Weights of a small GPT-style language model, trained from scratch on English Wikipedia.
Size: width 192, 3 heads of 64.
MLP neurons of a small language model. Each row is named by its layer, matrix (up: input weights) and neuron, and shows model dimensions 64-191. Each number is 50 + 12 x the weight over its row's rms, rounded and kept within 0 to 99.
Before each neuron's rows, "fires on" lists the tokens most often at its 100 highest values on Wikipedia text that the model never trained on.

fires on: " and", ",", " |", " which", "."
L8.up277:52 60 57 44 35 63 47 48 47 60 58 30 40 46 62 48 59 27 39 68 67 38 77 36 39 60 45 35 55 58 45 38 40 42 34 71 57 51 52 43 50 37 59 49 33 43 36 43 68 47 63 22 56 63 42 36 39 41 53 51 51 45 57 60 66 44 51 47 43 60 57 50 33 57 39 59 75 51 47 70 37 42 44 37 50 57 56 41 67 53 62 48 56 67 54 63 45 57 56 49 68 62 37 46 52 37 49 54 38 58 39 32 66 65 42 68 42 66 55 51 62 54 58 51 56 50 65 41

fires on: ".", "4", "1", "8", "5", "7"
L6.up321:23 72 51 42 61 65 43 53 46 43 45 40 56 42 56 59 64 57 44 46 50 58 62 47 49 75 40 60 53 42 42 36 47 55 46 41 40 63 58 40 66 58 46 45 48 53 31 49 34 55 34 38 50 66 42 46 47 50 58 49 41 59 44 67 38 70 63 56 49 47 42 52 55 36 34 80 49 56 53 51 50 41 43 61 24 24 38 41 51 63 51 56 21 42 51 57 29 37 60 41 52 53 60 40 48 17 67 51 41 58 35 64 57 57 40 50 70 36 18 73 44 52 45 54 38 82 51 40

fires on: " a", "ing", " of", " to", " first", "8"
L11.up478:55 46 41 40 44 57 52 57 50 52 40 24 51 16 38 25 54 56 42 53 64 49 51 59 66 57 59 47 67 47 44 50 45 49 40 24 47 54 44 56 59 47 35 37 64 27 45 41 70 42 56 41 56 69 43 32 67 52 58 56 69 43 70 60 53 39 65 37 56 51 40 39 55 60 36 48 54 61 44 43 68 52 67 19 53 16 51 59 52 49 53 42 56 50 59 51 73 53 46 53 50 42 39 51 37 38 53 49 36 45 54 72 55 57 45 30 65 27 49 51 62 38 50 64 48 54 64 41

fires on: "8", "1", "7", " to", " or", "9"
L5.up569:56 47 63 23 60 55 66 45 38 41 65 54 61 61 63 41 49 58 57 64 74 33 59 52 50 55 40 67 76 58 50 53 51 29 31 44 55 48 54 49 68 51 54 36 50 37 31 39 45 37 34 36 56 55 47 35 62 60 92 53 70 39 51 67 48 56 52 41 41 32 63 65 53 57 18 59 53 53 60 72 52 47 61 45 37 46 54 33 51 51 27 48 63 61 56 52 49 42 43 43 47 50 43 43 48 40 43 34 55 48 44 64 65 67 51 46 42 28 27 55 67 64 29 34 52 61 58 53

fires on: " |", " to", ",", "8", "4", "5"
L11.up354:42 68 53 26 45 82 54 51 53 26 53 62 49 30 68 45 52 45 61 62 45 54 74 48 38 51 44 35 58 58 62 62 46 53 49 68 66 33 57 43 50 57 39 39 61 62 56 59 47 45 46 24 46 49 45 60 55 49 43 24 47 71 44 60 36 36 46 43 54 39 43 47 42 41 32 52 44 53 43 41 41 42 41 47 50 40 44 39 73 51 56 43 41 45 64 46 22 42 19 36 62 51 47 69 58 60 26 60 40 37 64 65 75 53 43 64 46 58 51 48 38 35 59 66 33 48 55 50

fires on: "0", ",", " and", " ", "1"
L5.up552:78 41 78 34 43 54 60 34 70 40 34 70 49 39 36 55 67 63 67 73 49 30 58 24 39 46 52 30 70 50 42 42 61 49 52 36 26 50 54 45 53 43 37 52 47 65 65 60 39 54 47 49 31 44 44 57 33 61 64 53 48 55 53 60 54 43 47 46 43 43 71 56 58 30 55 54 42 52 43 66 45 46 59 65 49 32 48 39 50 40 48 40 58 58 47 65 53 90 56 67 46 44 34 78 48 39 51 82 36 54 43 41 47 56 55 46 38 57 49 49 59 58 55 49 28 61 63 30

fires on: " and", " of", "s", "h", " on", "es"
L7.up419:41 67 54 45 42 39 65 62 44 52 66 44 52 37 51 48 44 32 54 42 64 63 61 69 56 44 35 74 53 50 61 56 30 47 45 33 71 49 59 50 82 63 28 59 54 54 58 50 63 50 46 56 41 47 54 59 42 59 60 52 49 61 60 54 52 57 55 44 42 27 42 38 44 42 60 40 57 52 27 40 44 45 33 30 45 47 45 70 47 43 38 51 33 40 54 65 57 56 68 52 36 77 67 79 45 67 53 35 66 46 38 70 50 34 51 47 42 46 55 49 27 41 84 55 26 47 41 40

fires on: " |", " of", "2"
L10.up85:53 56 45 41 49 52 48 57 42 41 42 50 44 35 52 55 57 40 45 45 58 56 63 46 53 50 40 62 60 64 76 71 42 47 61 55 62 36 44 63 70 57 40 59 44 52 33 59 37 59 53 40 23 44 68 34 61 59 39 36 73 68 48 58 62 30 51 33 80 70 29 44 47 39 44 67 59 42 63 21 32 55 47 44 34 59 44 61 39 69 47 35 36 64 56 57 52 49 43 55 45 57 63 53 47 61 53 80 42 40 44 77 36 54 59 37 61 46 43 32 39 43 49 64 18 33 54 42

fires on: "===", " ===", " in", " (", " ==", "=="
L10.up22:54 61 80 52 43 31 49 43 43 50 57 61 70 41 34 65 61 33 54 43 65 31 45 30 40 26 58 41 66 50 34 46 54 65 47 64 33 69 32 65 35 36 54 38 35 64 67 65 55 70 55 60 50 39 54 40 59 41 52 60 27 58 69 50 47 42 62 44 44 39 54 60 54 47 41 93 37 54 64 73 57 28 45 49 55 41 55 48 67 56 59 62 50 56 32 44 77 45 63 41 45 48 48 52 56 69 66 46 48 33 43 41 43 59 41 33 27 57 60 46 33 49 41 53 44 38 67 57

fires on: " |", " /", " D", "anc"
L3.up328:47 43 47 47 32 53 35 54 60 66 49 41 48 28 60 56 51 61 35 61 39 48 61 46 45 37 53 50 48 73 49 61 28 57 54 73 58 64 47 63 78 54 70 52 35 60 51 61 43 35 57 50 74 44 51 49 31 32 49 40 67 50 61 67 57 36 70 63 58 31 58 60 59 41 45 65 45 57 74 30 58 36 35 54 43 31 44 39 39 55 51 47 41 35 39 29 67 41 48 37 52 47 60 40 59 39 48 60 32 60 44 74 51 49 78 63 69 48 41 54 45 45 33 69 28 27 38 33

fires on: "===", "==", " ===", "\n", " =", " =="
L11.up74:45 51 54 22 36 43 33 35 47 51 62 39 70 57 53 62 32 40 41 56 41 42 40 49 61 40 53 47 48 18 61 56 56 42 44 43 55 58 45 54 48 06 46 50 48 65 59 64 58 67 55 58 56 61 51 69 43 52 47 63 45 45 61 49 49 36 51 35 35 74 39 71 37 30 56 57 65 58 43 56 44 52 41 52 30 47 61 60 58 57 63 50 41 42 45 55 65 36 36 36 79 31 50 76 71 55 57 45 42 30 44 50 38 47 61 65 52 32 60 40 57 60 57 29 37 19 49 55

fires on: ".", " P", " Mc", "r", "m"
L6.up585:50 32 55 58 33 40 46 56 32 79 60 59 36 47 42 24 60 46 42 64 50 41 61 30 35 48 50 67 35 52 36 26 55 53 48 45 58 57 43 10 76 41 57 45 36 50 45 61 61 34 48 59 49 42 55 60 58 41 54 59 34 54 36 59 49 43 70 52 47 43 42 56 48 46 44 57 52 35 49 59 39 54 54 45 55 52 24 74 54 41 71 48 58 76 56 54 45 82 47 40 49 54 54 35 50 42 73 50 41 37 62 56 52 74 54 37 45 41 41 59 32 49 35 54 41 59 33 50

fires on: ",", "l", "s", "8", "7"
L7.up380:49 55 54 59 48 51 45 52 46 51 27 39 25 52 42 56 30 68 46 60 37 53 48 43 56 33 65 42 41 41 41 53 62 79 46 59 31 69 66 53 51 66 55 45 60 43 34 51 41 58 59 47 42 59 46 44 54 51 50 41 29 40 26 64 40 58 39 58 57 61 55 66 24 66 47 39 63 16 52 79 57 40 55 66 49 60 44 50 44 25 42 39 58 52 38 73 40 37 44 46 51 55 54 59 56 42 86 35 13 38 33 45 53 47 49 29 45 75 55 78 41 59 54 42 54 41 46 46

fires on: "\n", " ==", "===", " ==="
L11.up620:44 59 52 56 40 30 56 49 55 64 43 50 70 54 45 56 48 47 61 49 56 42 77 46 48 59 60 50 60 51 16 53 62 61 44 58 57 56 23 45 56 56 58 49 54 37 44 50 52 54 65 63 46 70 54 63 71 39 54 39 50 62 61 48 55 54 59 36 23 56 56 58 35 26 54 54 35 57 47 90 58 59 57 59 36 41 40 51 59 51 65 70 46 45 48 34 33 53 35 59 32 35 42 66 51 78 49 49 68 52 27 44 46 51 56 59 61 41 59 50 44 60 42 55 48 42 61 55

fires on: ".", "r", "y", "rin", "g"
L6.up418:46 46 45 67 54 35 64 48 37 66 57 35 29 44 45 36 73 61 55 53 58 37 56 47 36 42 72 53 41 49 62 52 36 45 55 59 48 51 50 39 71 58 44 41 38 49 19 43 55 48 21 64 57 56 57 44 65 52 41 64 41 47 44 54 59 51 60 51 37 31 73 22 36 33 59 53 31 29 63 39 57 52 34 60 53 65 48 58 60 37 63 60 14 51 48 64 67 50 62 37 51 36 65 57 40 63 56 52 61 44 50 49 74 56 44 61 39 52 47 47 36 39 36 47 58 40 43 60

fires on: ",", " |", ":", ";"
L10.up266:35 41 54 48 52 65 22 68 51 46 64 36 36 60 40 59 62 54 57 60 32 46 70 29 37 55 33 49 70 60 63 54 57 31 48 51 53 50 56 53 40 59 38 61 45 36 60 63 42 51 49 53 40 56 42 32 44 53 54 51 53 58 75 37 61 55 31 64 39 37 54 62 45 62 37 49 66 55 35 68 31 61 54 38 40 49 39 53 52 46 39 33 69 44 54 70 55 52 37 60 52 54 66 68 83 41 63 63 40 49 42 51 35 68 42 43 37 65 43 38 61 26 68 44 63 48 69 40

fires on: ",", "'", ";", " China", "ş", " and"
L3.up184:29 47 50 55 65 72 28 31 34 37 83 49 47 39 57 50 56 59 76 47 55 39 52 39 71 46 36 71 55 45 64 51 59 40 44 56 54 56 44 39 42 41 52 50 50 39 76 55 69 62 23 67 40 68 47 48 49 39 58 50 45 58 37 39 50 47 48 58 54 39 56 58 47 29 47 52 59 53 38 44 42 40 52 48 43 57 53 53 59 61 83 36 74 27 49 62 40 49 54 47 41 45 68 57 41 49 50 65 32 54 44 40 56 54 64 32 41 52 25 37 41 45 40 42 56 50 38 54

fires on: "'", " it", " ass", " a", " impro"
L11.up155:62 34 53 62 40 31 54 38 52 49 49 50 57 38 43 60 60 48 69 44 61 48 36 53 44 56 27 73 50 38 74 36 57 47 44 34 65 67 63 39 31 57 48 31 28 35 35 33 38 52 58 44 55 47 41 60 61 33 54 30 46 57 42 50 55 51 50 50 62 51 52 71 44 50 45 58 66 61 66 43 69 65 39 53 56 60 36 50 62 57 28 46 46 61 81 46 45 73 58 70 76 65 30 40 58 49 53 50 14 51 54 25 69 47 56 44 45 47 49 56 60 52 64 49 30 40 55 47

fires on: "-", "=", "p", "le", "pe"
L3.up596:73 31 66 43 44 53 37 29 44 65 32 45 48 66 57 65 42 63 43 65 40 60 72 38 45 52 59 46 56 43 47 42 50 61 65 71 44 46 87 51 56 39 40 50 44 28 54 46 32 58 43 58 56 34 76 53 38 53 37 31 44 46 63 44 44 66 51 31 40 72 56 32 29 63 42 44 33 34 63 51 50 57 30 46 61 39 49 66 43 40 42 63 55 61 39 40 45 68 52 46 60 36 32 50 62 63 49 65 59 44 58 58 48 63 39 58 39 29 40 52 59 19 55 48 53 41 58 39

fires on: "it", "yl", "il", "atter"
L2.up605:43 51 57 50 52 57 56 53 63 27 40 41 49 51 42 46 23 56 42 47 57 42 51 63 58 59 65 46 45 64 42 54 52 45 67 56 55 40 29 46 53 33 62 55 36 45 18 45 35 53 44 23 63 66 35 49 57 56 49 40 30 58 38 73 74 49 48 23 67 57 76 65 63 47 49 46 54 35 53 64 45 56 38 39 52 55 67 60 48 37 51 47 50 39 59 55 30 41 48 59 43 83 52 45 50 41 44 42 61 49 51 33 55 66 41 43 35 45 52 88 38 39 58 51 48 50 37 39

fires on: " |", "=", " Title", "le"
L3.up92:76 25 52 45 73 66 55 31 36 59 54 44 53 71 33 52 45 53 43 35 56 75 51 54 49 79 63 53 44 17 42 54 61 37 54 64 54 53 63 65 54 53 45 59 69 45 39 56 52 56 44 30 51 20 68 37 43 38 44 44 50 40 54 50 62 35 26 43 50 69 56 57 57 54 50 53 60 34 45 53 41 35 41 65 50 46 34 73 42 40 41 25 43 60 51 48 42 41 52 59 60 43 40 53 62 41 41 50 63 58 44 61 39 69 40 41 48 43 29 44 57 50 21 53 61 53 62 52

fires on: " and", ",", "4", "9", "ey", "0"
L11.up443:56 67 55 36 48 43 53 33 58 47 37 61 50 48 31 64 47 45 71 33 38 39 42 34 72 40 71 47 71 40 33 60 62 48 56 27 37 44 54 45 51 39 62 50 36 36 45 47 31 26 62 51 40 55 21 64 39 65 44 59 63 54 46 59 68 38 52 50 51 48 64 88 45 34 43 32 49 31 62 78 52 49 56 55 59 60 61 47 38 59 61 51 60 65 55 34 52 60 61 60 50 59 35 43 48 59 61 60 27 61 36 43 64 54 47 52 47 43 39 61 50 47 70 71 56 60 35 36